{
  "n_layer": 12,
  "n_head": 5,
  "n_kv_head": 5,
  "norm_eps": 1e-06,
  "positions": "rope",
  "attn_scale": 0.125,
  "init_std_qkv": 0.0268,
  "init_std_down": 0.0,
  "lr": 0.000566,
  "beta1": 0.9,
  "weight_decay": 0.12,
  "warmup_steps": 375,
  "batch_tokens": 32768,
  "train_tokens": 451800000,
  "steps": 13788
}
MLP neurons of a small language model. Each row is named by its layer, matrix (gate and up: input weights; down: output weights) and neuron, and shows model dimensions 48-239. Each number is 128 + 24 x the weight over its row's rms, rounded and kept within 0 to 255. Numbers have three digits each. A neuron's up and down rows have the sign that makes its largest values positive.
After each neuron's rows, "fires in" lists the words (lower case) most often at its 100 highest values on Wikipedia text that the model never trained on. A number after a token or word is its count.

L7.gate172:149136148127120161150083150148151165140149185181123137113122133149137159137138124148090173104125148096116129125115132150130154124149127125114191148074109113136122176139149087150134144184105140165108118108124105104152107132130121175110112112100157134098122114117120144134083140142131138141107111120133110105140148121099134126096105115121137151130139143156119111142123132107089150135185186135115097155095152125123071162116166129153115126160123150161145090120176123133112117125155133146126104113135110127123140114090138099105152135104150125101165135143107120103141132131147115140
L7.up172:143149123133097139148141129125147195114138133178122092140143156102126098146151099120129188141179166131148131130129098115088133099136158116135138135142116108132107134072080117138136088122128137146142114157129124154155104135135095141078122113086173146111105075136140157113129120134131108120126127165104086130099101119137119176136107145141137132106178139092118113144119106069128135122137116141123118155167151110142085138146157132148142136141138117150108129137124136061076087102101181164152137104145103142125096151158145116140138144110142149122134153191147098148117155157143152141
L7.down172:101099115144148128086122136133160122153040115080141184157114124126103149145125147151135061124099124134125134095113163128149153126110114093114134113142113167140151122159129127127135138080117111136119108097135103114100125111079180139129128119154134125160158166100144117145166126109107130117166118117152149102140120146128131119122122119133145151145106131129176128133075188111117121142124102137141098123089105095131166142146136087132115129147124142116123140129148152181149158137134111145137137160123133110087127132136085144159113099114153136108147097099093129114138141069134111110
fires in: "were" 13, "are" 10, "such" 9, "more" 8, "have" 8, "learning" 5

L4.gate105:109125169113114133133138112113137132140121106163114129107137092144123123121134151157077132102111154120160155101106114117097103112184134136142142149113124103098103180159141152126138081141121133088092104116132134168154121156127089125135173138125118149111128151128103146140124100112095155139141083150079093138160145108115144139111129116129154131116109161098121126087118112132156157137120169148133104114120111162110117107099141118121132155125155161109144105155097111083176088114100174139118106134147121127191107124148149137108155141083117146098148094120140112165179145112129127118
L4.up105:115148090120145155124183173125107142128117103133122128154108124094135135118117131112099141103130133107133154116164151093131127143155118126129127174107131077114127112129145122112114136137113139125135144156150135167148108149153135147132128184153108157132141122125130126119068178131130117155103138109112099161121129158131123104105131115133082106096135112106136212098133108123115128149127142146142135202116146166140110093177105148104124165177142093108151126110129147139137149125087175097114130098140120164112081108173126158125128138128111137097122130095114142076131148150107101121
L4.down105:143113127088136158118122122125145132152134112093102137119145115104134092136119139065187170129122140177108120151099155076134149129155124103113177142109134171110148101111135083109099164100116143142128117137150132108128168090144148129046096118104116103132153099110085125123117147140137170135171174151131138078122126119133125165070132141136136150157125113138130066146110170095118102133121142132119165112111127113129134131090112141143163114115126125140147141121126115103138143139141132132099168137128121101137211181118071147120099111119135116135112138124124127146120122124133102084
fires in: "first" 23, "of" 13, "s" 8, "that" 6, "who" 4

L6.gate116:102114114135131119169106150116103149086133144134115127139143140134134131155141117159178096089136131124174110100143125134102182118163143101085136100154112147100103126097128144129106124058157174116128124131167129144142149125138139091114110140127126106158095126148114146164067136065175148123153138117128107097163153140105139141164151111144138140124187108140154139150122157152141073153141136094128138112136115137121119122164094134081122134139119113121145138148183094058123134113133122163146120115146121150124186150144159111141151125134146152088168122097145123143097120108141133170
L6.up116:112164157131137138091112197147142141119164155182133101149162151144144141114158115158086103101083160174130165155141131135149200130121157138125127135148137111089133139119122160142162122116137117114116148070172091126136135084105144122127156114147135136110126108099138149120125119127125142135095140132162194089125111083154119163138174065109126105124108126120122099090163091138174127141127084143121129124125084152152118167142126120051107125157099125130120070082124119122123098139147162164098153100153140132141126129153111125146144122138133121104118164131106110133104165125189153114
L6.down116:115104100152133109132067076104129145110152146110114133093144132164126121107172147122136107077125134113128110125093095120135180143153124167134118098119127131090105095151116080125157109125162146141135097120121109121134131156125166082096124137123138165134110126114132107147131104120117104122142159145109074130139138158089123136132108121087134138148158126187143154131136111137175118160161106084131098128139113115131098118133125125183108164091132136136117176138148127144115145149118152122164150114106141179147124139168138150092137103109146115110164113151170119132111122144122168137
fires in: "was" 48, "being" 17, "were" 16

L8.gate58:151105159158108128144134111093144133121136139111125100136102122138108092118149160114074119097148140133124129133147089121106112148147101158126132132144114133103166131091130143159161183158152131118149137096116110148150095121119134122155146158124099148144113159122116113108114120126160184121149081129111089159075136103128188149113138097085083126083142112084156103094123138154149075108139131163139117129131125153167086125128129102068090136141137139168114106119123150107155130133143157139092102101149141165155083146189141130145118154133113148087176119159128190135103153149117155122
L8.up58:108129120163179130081112145106148134127087140085110087137179129112135091130109151125169181162134114125134099118127137134125109117152148110123148124121147110116144171139133102129140144104117133134158097181151117068113110128130108134142113123140149167105138150129148142126167119116130139124083134091106100126123106133122129114103118149111092137111134149121165135124120154165175132144117139106089108140107128039160094113134146106155091116146119109120135147152179127161139118117126123131126144127141142087133172147116069130151165125118129108101117121129120094142127123150146126114
L8.down58:085093122156100104111108128104131130055116122109109136125105110130117107104150146112130158100088132133110119170117112131100145153124135141124160090152143172098130150099129151154098168125119102126142101100117159096163148140129140098087138140135141119103147144155097131103093099104119140105142156144123131128121139141146137142091159101069119099100140115123092109126102129114132130141159093134149091127126117108133151158113141115115140139116135142129167118128112129110155165077140138146122129106154125130154118147147183157129128149115116129103139177136163147107095141126158166112
fires in: "since" 23, "had" 17, "by" 11, "after" 9, "having" 8, "until" 7

L7.gate305:107146147174125135138115123079170109160091105168128149129116105147133141110144152106132160142157084160130104113149129145109084140136163111111134113134180121138105093126154160114080122120094156115110137121099133110106138141155119123132115117125136146125162143128107106134108129100115165142144094124141069114162163112149111095115140104142131132114108129139117127135132127158124171104120126165143155173124118151095131119126134094098139128168123144082146159136139152128087117136089103111130139161122089079178133124131076146110160168102135132099084155142151147110161124132131137139
L7.up305:123136115119086085099148121123174169064134125157133116123143094118121162114147139127136155099133084147122128099114165119107116145119087167153123088160147136164137130140106132158115127177124153102093108147141147101129138122145107131106135193136157118115135086123131099152120138130149140114101110101170145170095080132105109104108093123104130083187152143115178142134118155075102124132110118126106129138146142117127142086129125105160143133115161171125099182144108155112113186148115133095088144118114133089130173164150132133160118128069122159140122115120199102160156107116142151158
L7.down305:128157154102146171154119088110122121135168135176124144133159081114119075131174143158148138110156146151128143099086133117120135135114136123090115124113157121157127113100148164086105115151143133115094129138101124124139149099074123147132185124120197097131143154142084131153170164115085164146135147103127114120148107158151110139117131121133151163101134134148102133104140134136131130100112154171134147127152098125089112118136144115092133127093111112142155075124156114110131083127105153151096122111145071160145131131136134143148129111122142137102154149184058122141165078106108120114
fires in: "at" 81, "of" 7

L4.gate147:127133130176135113094114110119115159149099134139146152108147176138140178108139099147129140161122088143127150133202113122132110115134137115165127090117079154126094089153142165121161107109112143125122102121120167118129096126114093158082133126114124155115127088119149124125136133119163130155159140142158126146100125084149117154122155147144148112128123151114148138185150123121086099142129176117156165155137103187147126104100097151108153118090116104119162100115137136084113142147081129091137184165133103172137139127150176142123138176095128145149092167161113143140139151131112129138
L4.up147:110138154136189125153170113133145133187118112099065148079148125156138115110096139156141129101118186091087119111098143114147154149107120122083100171084083144131128126154091117120192151119140103107142149132117157130109131166107134107147119159105087110119187086130074133090126141160141122158113121155112120155120155119139157139138121146155114145143126119133164133161144143152123118154126150193106147144135157143098134129092148106108144120136146142147145116144113163110123117147103166103107130195116167113160134128106138140156161112147169123135121147131117181100148137108077111154
L4.down147:108139150125115127123113108095150149108125139108186119146133161166120157129105095148157125155125110106118083096169087150097107141155162167111140119133150134133120128113159148091143131111119159139115113125108129096138107118146105147107110094143170126107108160099144127136164155092134180140144114151113102142144144169101089140126119129126151133074119197135101134092146143142153077154162105104140167165124150125135137091153104143145157108130119121170139131134148115118129176132103113151136126154122133107117138157135127097099062125092110109108076184138119139119105107106117099110
fires in: "m" 12, "ft" 9, "mm" 9, "feet" 8, "cm" 7, "hurdles" 6

L5.gate184:103101141120151136100113110116122172151117116120107082140115123136139157124103165106131136117110108130128085171168144122098117098145110139152164102100148149112128133161125131112167156121180185104115122149152085117100171127141133184085114152134128177120123129126123124111124115115130139118106135134169133123110113085096128117170129110118145142136118129122158148092064121110149115108141106086121176138121127167121080108116119122123129116123167110136111124118147125109110079118130159178131130157165133128094194138148114146161100152110116136145063125124121161142146169122071107142
L5.up184:157093163114135143109161119096136175141122114128153128122138109161094113168120117134171140108113105161145113129144171142139138069098096133095131129109110120119131176152152140168119113123141103091139098122094067158112123155129107122120141162134124109150095148086111141115116098081122094103094116133153146080077162104133147144150128127129132103149128126146132126155150155105143138112145173134141118114100148139087104108101096105147096121113144167133061130147155113108133133158105155141108122180090110100114170133107143136116167160062137097114137163135145150165138131137081111099
L5.down184:141159103144106074123092077120137094131139084122100090119110087096137134101141151140155142122149105154113151113139114112098111135117156134134116117106132135139124137095089139121110110118126163139144146124170136135103134151125135136132101144157150164118137081173147111097136144099156128131140106116132137116136116103146123084107130103121157128124157156085128115130119081119116144133099147099114139173153111075157135082132092111126110101125143106129154172123113123169130138080105142149114145108141089138122147166144120113158119122107144098126139119150065143112134090108167086140
fires in: "on" 56, "after" 26, "before" 7, "during" 4

L7.gate232:126123114171135152101165148144098152149109131128163123115083116110137136092078130135119103136069178084113139134101108121136141116134170124104152146135159136144081089116175130095114136101157181053115104119101119083137091130102137130095148121124112155178148092126139168139142106086119109158185101115115140139176118083124089127118137129143142138098085105130163095119122137114110155138116152098136118149136146136167152157183121120129120109146128139124114121132090154128141141083101157144106129120132156183142114154155123145153148132146103110112147153143153172095141128100163130127
L7.up232:146133105130116151170168125119170177182097133141114104149089139128148157125137112104115134123145123094138100090145178120116152102142141155138130102130122103135062106138119144118093126144098109041127114106104111129111066129135154136162120124085127142133147109110120161146169116115125124132178120097149126139152150134142105137091124111136095134155108160126182110165084101125107133145115115144104133159146103137119128156143151152135106151146080109129138079108099131137164104131144114112146117105099111146126142175162151110141106144103124141114119101148122141150123146169123104115
L7.down232:139140176167098111137128135178126127103127119131120154123070137122118100127102132150183111102215120131111152107124130118135127099084133100119143158162136122104118163123102138117087146089113110166115101155128103141120151105139131087150097139165128170124092127113109060110107105130151118122144107121091166115119143170118169143090142156130134150131135121128107137134103111103144129142095146177135138155135138147155132102142145137122186109143133139147124140152156128118127125148157153162058149162115125088124137115142115173125121109136159113140122168106148131127130155107128118104
fires in: "first" 20, "second" 18, "third" 18

L5.gate85:158117129132142101143113120132092163121152173108152120115133165124109122157112123136173117111161116178115163141138159138087143098104100159135139122088140123128131130149108183121141135147134131144160113134119116153102089142138166134130090172078145117128140152113155099097123105127149168172102172081148123145121073087111151106129129141133148135143136164107124118138132132123083145127096157108131134155176115093087147090134112127125132093086163110096134116134119141186120167141113130155123127118094075179104142129150080157165061159135098128160118089151129117159140115116104151171
L5.up85:133114137102145153120185133123153195078129127121107144119125144069133139186108102112128163130140154123106108125205099107141157150157100120137142109137110112098151143143152139130123145114152088112129106135160141146174154130133103157109119152144098140086130109135123130156139026098112127143116166119146124113107135116120102123132144086112153149116121128123103143105147098093131095165129129109114142145163155089135144131119092099122125151127103132115144132153177138153076181104104107127126124087112094133110134137142126162092100131111105093095101115149135120102076148153121128163
L5.down85:136145095166096117104110109123120098119142115142076149103199114126110146133133122156114133137098111079147155105075117164140143117101085105108103144146095132135127140134127151168108142123114164178114091100126154069100081109140125127129151128110129123119112186138109153096129167150174095131135133118103079142146115088114134133082135127106126146136130142103141096167120159103152111124128112127148113134106098164108153123171134135124122130142157124141171159156115146127155135105161136122084115141127155133142081104137152121153157138163120127103088147123129149116165099122169109123
fires in: "in" 24, "of" 18, "at" 13, "architecture" 4

L4.gate85:129122130163118144153178173143105107114106104166116075116138145072109109131132104098126144068109096159122147107133097077136101161094144131128125149083151127115157152092121132161133147106091119123103109156125137125119128175134128144120155167130051136136118142137135129123135129129155145126104110121132138122115147143115142128099119110124115124142090140165135128116159151117159175103109120163129131148168113102165083152132120108147127152132171160089133117155157139106149125164071088082092155094110129114134139134110131124127186136163121142165100143152161127108116144161128149148
L4.up85:136189109118134165118146156150145156116114093155093105122116176104156131125126135107139140131131132150117140133136166143112113165115159121120186152116167091085142099103108076127145177133137090131103111128119129125179149117145103116109167069121130119100147082119125136107147155134122134086101103107120122089145138134133130111138100079100114168116116112193130146090137103113137125119149149119089111169097123133184141184134143161152113129121131151136135124114145123090143071123115153086115116088092133111113101142108124157116173108111135139120118146146117109117100153170124115125
L4.down85:137103135090176163109156155157112139140163169131103126132136110147079083138174121143117144094118099147136133098118096084130142202143124103143147115132103101103137181142121134095138144102102079141147105171098159108140113152157116125085124147128144127121150110151155128130155103126166146107136125174135130177130117155143151123144144132106132124174122101130123131157072110154148157135143165140129114133148154106136090136175158136127117142103160156148138125108143130125114146151161068118067090147142126130177138109136094147095159150097124142113115095111128148150140135118129074119
fires in: "has" 71, "have" 14, "having" 9

L6.gate383:121099102150148096086122129137169078101125132148162098135130091122114103078195150134084125162135173108133130123129152141130130147159123118141141076113133112105151113112119144135108137116123135139101111169131145077167099083200136149143100153146146111134144056109116159177139137109147179118136103101106149147104125103154120147093089134145087149179097144080162118120146138078123130116157145111136122113124142135155079126126115159155101126127134101164127167129133173096147125110120111105142126114133171151173110115149145138108154111136092124118163089102105102137125152141158132141
L6.up383:135109143117109114145164169151129114126103140095082081133143127089102069113138137139140156085130120172094183110119082113112135128110136118101130109148117094068112157145132114117108148130125075128131145108119137108143132204106126104151098193109145112083124143132103143122112127114151126087091145127062158129178137119139112161141106136151129124133108147105150129126115150158123115097146156107154126135110124151141080140171174135163142134101133140167150094139148119098132123133147171117124106167123109163117153136141111131083130167116130153160114121128149099119126096120133139115
L6.down383:136108143098129129101135135134136119122153124134149115100120094151125114159119158091130125120133129120128112132139123115123145171189085128134135124118158126136140187098152151088131125093133113143131139121152160127140134124126088138114141117109129146117168113134151130081163098125109156152108117109119099165130130133130178119121151131107130101169117129159142169148119112071135087162160137162115139154114192123113160118166140131161124136124101134160133093102143113153155108114129110138074161101118127120208135123111113098186076120119152138098103123113118144100136158110112131131
fires in: "have" 32, "has" 26, "had" 25, "having" 15

L4.gate252:123119118131138134101155142118151193106153082127159140124126132164127114112135129156139103166136106174085094110118151121138082175103148148112157146105134136143123125140090098117164098121122117125109144139123144135138146125105154141101128131133119094117142104107145104170114128136098136138145113134125105106143105067124097133134096133090122177131093131110191122123090142171133121135116108160146153123097155090129116123086116119159097102123141188110089135094112133135181099171137092106124103166189141121143135099151133135197146113135133093116158119130140126129158146126107141143
L4.up252:146105162161147124122163099102125092125120094124143171136143114099106132107136130154103104184096081138151113125123132171087124150135094137103126140100122138155114114120142136084163107091163142174114141146137137095136124155092108135168131122093150149124086149185119132154109127143119123107138157151140104153164117147145115115119097103101167122106122106163145118123135157102169152152152131133145170090164113088138128160127147074178123120169135138101059165079098130114184152085141108109117129132120094164150132122127164105149132093135122119139118091143143151135198148120126156130
L4.down252:109138143119147141136158139112105143135137135108077133139150147139160143115139131112117130108123127113114128102097164097152123086084159142118120084171125143110098137112178115129104149137137157155136108105122096106110136122124101118148105133174119157183150146136144155121148162197158129144111156108178136163121105132148126100152147146113136127119128139171119144131152147128147106125107106144120105096149138160071123053156153117188144134133151101128116152177127123108132117144133128148114132109128111146114111144113160092132140137097116121132142181133127134124120122140150135114
fires in: "in" 25, "at" 16, "clt" 7, "from" 4

L8.gate427:070141186138094130127114090130107176109134129101128099126119119166143159112124151138149082106154137136109120158191099122097127107130117153128128150117182131141154141110147117168136102092188103107109153128107079186183151167112163093091155152169145139087107152155123121123113140110115130143125120131134121085144122117108129124151110108124164120115119155121153132141095110166165108152142123130128121083127121108160170160109113109135146125135131098144152136132144145128136124106147136137107124129092107144166133141118124154113118138077169117122126129161121174167123149134120158129
L8.up427:128116159119115132109102166146111106130146155143114152131127172135125126111089151120145088133124137160132130115196123151136178159147144125100096114183108132091116119142141099152130136122116116121122158130164145117096143066127130107133133126194098130135103165155166164108150114096118139129124130169085164157083159112080112134127141126097151157094127133147174133104134125075164166120125126130111155129162117132091128122158162183112101131114121059143118112129123120106131126145158131133141149138097130138152167073135145125159120127107102127133117187166108122195116119152112113107
L8.down427:132110128139138103121121106119104189124124090128121115107141102165138174141155133150137116148120114151098102123133127108089100126167105135133128193121156124137116080132131158126147132150183094106109133119145159129142137187120118127084138140132143129134138097138113105107132105108140142152114131159146141101151147168098116106113091076106121123145083163088104170145109102175132137132121138107150116150114116130157114153122070137138128109135123100101142175111127143137093151123140144139119122123125157106146104132107071174080113121125129136147137105075125098101105153128113120150
fires in: "was" 55, "were" 8, "is" 4

L5.gate246:094104136151117146144088115157123141112095142146090167112116095147132123104110159137148105109155131162131122100131138120143158130171128119116130087127136141082163131153093117107113143116178167134125147094175103123162143084121173129114114138171117140136149117122152172123172141108199121105101115115134104118101134122113144123130140108151109088088148081124168166123124140126149123149126114095114114140104107094133138178142103128091139165127105141111125176129136129138148165141114125114140143098161111148137188156109133116170151117065114159126170143138184124171111141156129147108
L5.up246:128117106131097088147144138180102105120156167156127157130125104145111085143141115112130090090099126126114148130159133102107136105139173121140129150110111126141164135133172144161150116135120140110130096140113111147129101155130099119144129111133129147124095121109081142122092145094148139118143107164160114106086115094104119136142113128123107163073140092120152117133151136058124145114114129131183176136126114130129142069125102153079093177118119146110139108111106138124113146162095180160121168108117130189103141146112108103117117092105124133097112129143138080137129100124120139166
L5.down246:124172115122138112096139095130111151122117136132134139135111147145112131130146126164131130125141163113154130126096138142160126132104121135131124158167136103156141137135130112073117118082147134115084138120150161130124144115121138126094161118146136122145121141132140074162121105125132129134126138156117152120173168163109118131081117106140134165143155183126111126109123100176176096177147098132115124119117126123145139103145166119143170097103140140131061138133135132145123159116116156096125132131150154140112149114091162146138144137111143101091117122102130124109057205188175169131
fires in: "were" 32, "of" 9, "was" 6, "remained" 5, "still" 5

L8.gate269:071157149106118114122170145129141165158123085117103142101128114129145121118110186172081142126090083111123146166133161169115081076114101137102135152098156086143130124130107111115111106124138163124139127121125140115162133124088098141164111128145098148143088156140126104132142133159084157144124158103106112135144144111133120110107125131125130133128165112127160126128122161125115111096121146132148137082158127121142133117107123107146145086151154089098131115139083147157145075126121143145058165131184104149149120085133151143111141167099126110075096111137144135111131121170100081177
L8.up269:102119139124146126085123158129131132082137138108132059107112141140109132137104162123121144108117130082148144101100099128134093111141135104120129082090143115160164157092111106129143106139145125107108133121113132123163113150145164113127156103159130143141053112117145109150117135112121134118102175120131143134129100138150101136113107169147126125083125194122105106093158121103134169104147115147145112074099097146164144079127105100161125126111190160084082162098110153119173114116109167145148160142099146168115112105112122120151188095123100174142139130158133119135135115141149140145
L8.down269:147112118112138154130171121093155125106146088120108120130107126133122139115146107093114121117125104141142120144124159134113107110127130143134137159135117093131160145182154177087095130138122128187110131135133157163113109103124087132135152148152099172149118127117166108131125116144153114115128141087160165123136173090130135100067105094126169128133108157109125115142131126081128120083107099087155093148146116114120182106115105107154103118198131131074143138137120098161131152157133141090128156092152102145151131148131138118140119152124182124111132169147143146153162091130130091132
fires in: "in" 45, "annual" 7, "off" 6, "on" 6

L7.gate109:133094117154116072136102142134083122097119086151117093109127111130109122124100116109162099132136088153145121086141124141079100138166111170121112116105134130143112153106149141144092133084120103145120150085089120161114119154097126148091191133107098068111121129063133106123114092110158151119104121178134149178139147102148111102072137117193111156110148160134167163110138116101138113124117099128151129119128133144170132126132117097108115096096133130129125117150108137108171142087115111151124132104120117140106127168156114077134087153116168141142108132145124141132108113128096127121
L7.up109:144152177084100138129198103111102149137138140137153118165126161155146174118137143143093082130118135144129145085109084128165130137120128159107138160142111119132153130143139146135130132166135107110142127145171098127095109156151140144106162093158100146085125154113107178115136099172147112112169124129128154129091126070130123117117162106140132171137101147098140151107148131130105102112175126134135105081130103122091127076117149117119118108176102103108129082142093188132148104130121112135137085137159104124139077140118111075108085153143118135145103128113134161141136147138125157145
L7.down109:131106105133112141137093123114135143125150113143136122084108083157120147172134133169129138092130181145133109115136147152131138150114095138106148109148096135130113161101139106141147100129176149133099107174134103113154141173126152120104157112115146162145137086111120098099143125104129135097128113120128143140138177126115176184131091113128118130066130136094175116077110121138136134101124168134103165149098131136138117158102115105109176126102128158163132163138092125135135127151140143108128099148130137120133122160105172115157162110118136119169134136156125113141085161148141108068
fires in: "years" 17, "year" 14, "months" 7, "days" 7, "weeks" 6, "weekend" 4

L6.gate328:103164108168172167113123136119138122112104113101145144124091097132168081148120125142105107110170131121162074099163131132124121078162156122146105129129126132093130100133167145104100120125137135084144137155141177139138076135139089073142119118167119151160105112155093120126146112143095136128199088126150122180165106137119139148134157122139169131098105149122211132120164153155136099080152157115119108069114126124125122087147104130126125111147174135103078114123111157149130137099154101140148171140147125155114177108100098154123138101143136122145089120158121109079142119102098122108
L6.up328:138138112142115135160123104130134134094149114110126117122106092112152135156097114168159140141073114103146114140108105131141151119127146173113108119110137115136110123107092128136149107122160148144122189118122139113156125144134141183134164143103083132177071118146137136155177121123123136134108144113125118110114150100130133138131084152128146136127116128161110133139151094150131135154138148107130134113125100177104116143101111164168179071165189118149118125179137108112163138147122119130096144124184163101099156120161138141083143156131134133109107112140149202115118114086148146138
L6.down328:143114127139139166136103090162131122201109142128123135127138134141086145091162104125070077133159140118128093121126145141149125106119134148112126127108101144134139110120093165161138130108123151128117103129131088142145164120131124147128157128138082158125089116112162137122087132103138159123155119119116141118150140160113126102140116129137123111127134145178132117114102154146167134100142095156143153108162126065116160125095118142123104159160162085166088105119156118110107108127145124137143096148113152141162159126145117072148140098142105087162102072166159117106152121088157139109
fires in: "on" 33, "off" 18, "down" 8

L6.gate216:098151094153151142136149111135086119099115113119130147120100118167149124137110139126158086133132159147132123158134172157104160127155099151188130150115161091130120149102165141126109135077130133150120100144144101130113149103153129091128146170138117131129117136122138115097118100160113146139143142111096142132127114134107093143090149144065122136125125115079062143182139107103120111131117097089127109132111139150121131107118119150122097130148119151060089148139106141124124102152125141109128150090138157120161075158146088131136089136153133143126063093156166105124137135084055076138
L6.up216:154155150135143157154145099099192142166136113141109117113148152096130125150130156124154149110123129122102113108141183164130127129115126142143114115146153151122117145133089113092138169122172110142168097123154098158103133078126119086142114185127146132150090143107067124137101098103136071121101157102090113149191140133166099119124131126110148140177161125131144136141110136122089122151117107157132128135113163098159138113138125167112111129145114144142090112118126104111080133148179133144136094115134149097152116168094134160207088168114154134174134120131139089131144071155101149131
L6.down216:129150121117144106140142129138084130152183129101173164114142090168119144129134119154089131143138129123174107146126057097092106181105138124135158166141145121138140116077080135111087105076101101105097151121151092115149087110151089128128151145157132144134161108114144139145123149117134154125102102141141132143106118102119117154174123080145130084134108157158143121152132132136092132120132125140124130083141101137131159097110129126110145163126123096141116115147110100099139114138114117105141129117065114131114125099121127067090138153072151105160184143117135141129166130105087144165
fires in: "national" 34, "state" 33, "united" 19

L4.gate154:100134145184146150148118125145133094105122160167110143138122114155150116140102149131129122136137103115157099115117117119112091150131050161175162132131136167113145141106165119158138142127122103129111077118125117110115153165060121122119144131164121120135143099082094119107095104138126116111119114118144138091171121146138114114176132134098154159145133150085142102111093135157113138121078092106157121115151121160128141147122118152127090122136120134118114161135089112125182138135148121096119135095127134147157136123130156108134098116132089137107087092139126075144126137070087145175
L4.up154:085174152138146126140116056075148148131134149118134138140102154121149132109109136138115108139150094126082145127111133192126123148095090123144152132140149158132075153145163127110133162093171102078126104077138111140117140092085107123106105132140078132144114141123100103115138060125095111112159165169163095118115150160116094146141172138118110159133127090105117141152133175120128137114129130154148125126116126137104141150106087191132097149105130145136142117134124116123122154123082141131122119111160077119134142147146123147146135130135129111126086122098097098153083110112154144120
L4.down154:142111134131147126151126140181079184117128140111171102142128142161125122155129141148147128114096126105175105170158131097094083101136166075139111135095119128170149116163073114126132138100160119157085153143120118113159124138153137126158164119134113100119153134116123148135087108143126126126101157118129134140141078129174163112168098122153132159172115122159117109076130111201131135124156123085144143128135120146183142124118133127150133071163143110093109151135135147093091089135112108111125153159144136143116137134113118082139144154108127112135155120100182166127134106102104080117
fires in: "united" 42, "national" 19, "state" 6

L6.gate424:049090124178126127096114086094116109130099103108102112143108108109095122156133132073167124138111143119143098129158117144141137159140121142100132129138113102106114132135095129172146159097130116111121145152144118154131146159150097155119131190169119144146150121134104112088116119111132134133110155145136149093103133118145150131126101091088152128108146151180102115112114113074162160094102093091115109137147119144105119137158134109128050137121123093121100106100167128112142137094136132158101142103112115149115158152154165086178155115122140110171144121149148101172125128138129169129
L6.up424:089148127135139134127172142086089137116087129096117137119124131155133135107109118101128127126119134151126115112143107148107097158128144168111137168125136090107124093168103147123152152138123169147136117142134096148132150123119116129080143143145143122098139146143135150106125170117173107081104124130168107140109124104114116087116161118103126129080166142123150087122094124096141122141103103089142147174117096132151113094140148127101140104112164106100158153130124148130190102087099115143115126138103097089165132144148126097120171132130098095137152192144092154132123171124143124095
L6.down424:135135125106107116128126079108141127069115095092117107099140117163113116150174108096179115135170102153162174129104092110087118160109091087125133106136148143083128186104114154125105085098152146127113101134159142110108167164191140082114157143153159135115122134131128118135111108105132156095098123142143131128116136138103105134142124082123130142146157170130107167110115126151160118099106091102149133164085103115079133118161114097091126118139134123104161110150180143131147153088155116186094087101165111133138136094146143137145109108099107130119140136123091163120122135179153139129
fires in: "after" 45, "since" 19, "until" 18, "before" 10

L4.gate186:152169113115116124105106162111096161116153148134116105135168136114112152161148153112127129137135096149132124129119124151093065124114143133110178133109165135110161135168099105107147145176088126167118114141093121165089111089121147122131144144134147109086100181103138119134148170115097097120125153110149131148128092110091152100110140129103165156116168139134152082115137182141114128106100149085132170138127115150130097097099126111111117126144166134126101146094164126133117084138142092101116089107157096124134153140116135099123146150089117097127116130138174133152118143133080151172
L4.up186:111114116091099118086163126121141116142116123118096135151116119110114142151093137111114124132109122163127094099170181169135128176160142177112135137158132101144175151131110207135141102161121161124118100118142147098144128129120141090112148136091151123120153166110174146144068125126102135136116138128187148151088161118132124123157141124106117118099152154096151121097157150135092167110137149125126147189104101135105116118132074141099139120124134182114111182142159120143093147137119115110149093126133176129148133162093114125105109133097134125127142105131136138119121111118121132127
L4.down186:108124148141122143093130146111121111095144122126126130116144120154108130098173150123124134132129076116101162132119111111102106129120091115094122182094141142148087119125162135141130144110120155208129133108141118134114136151182114137100139144124153134129156133077093129137137123163105140097134148108133127153151138099125127095152115124111162149104110168159119099121100132123114126145098146122145111128129129126130132105127133131141123100134132111136153144104121161122115108098113114124106178112146084122144126111144126157163115132079111112126103114111134112138135131170150159121
fires in: "at" 88, "during" 6

L5.gate61:086139140131159122149122137134095123134111119106173113155146116172102083098100127118140130147138107142160155137103117128135156122136116153126108144129155128120102116154145145169127142130186137139133119127111113090091154151146099140126108185147106150123107073150166144097116158166136129107157126148110178135118172087140079158156103145111122133135104112147135152163139131115130130134131144062151096144166196171151176100152126093133117122161149133165121164147105134090121138120115098133105116153129134131117122086120171108119110142152107145129116122171126140125106117137108092123
L5.up61:135103142083177161126154086121136121127151112158120074169107108121097115186135091125098130143116135090116068138147113104165114128135170192111131130168152097134159091127108145151124117123122144141156147128179151162118144156124125144123131104125097047140116166115161114097099154143120113164160142125169133169111134105101136129097079120131157174111091168137107139159138123149096128130127135097141156087146093126119154119142141102103111113114127096126117104121148138141147107137124122129112124144160100098148152128119088121143101143115133124149125188126161131143142153117115141163
L5.down61:144152164160125065167136115121104136120147112121128123111138157150107124132089161145140140173115125151125161156123150173106134099117109116149110131130136176126083111117145084146110141140158094099142092152089090101089119136151119159129160100138144147112126134147118134134114146129173142095137128129166094116157125137145144122114137108140110088154122097115126126151109110092155156103126121162113106178119119152109174134085087119132141188113114155099144149126130147091124134135179181176134114126129102142123153101176156129146154123128109108141110115133139172093103120117145113148
fires in: "on" 19, "year" 12, "january" 10, "years" 8, "months" 5, "battle" 5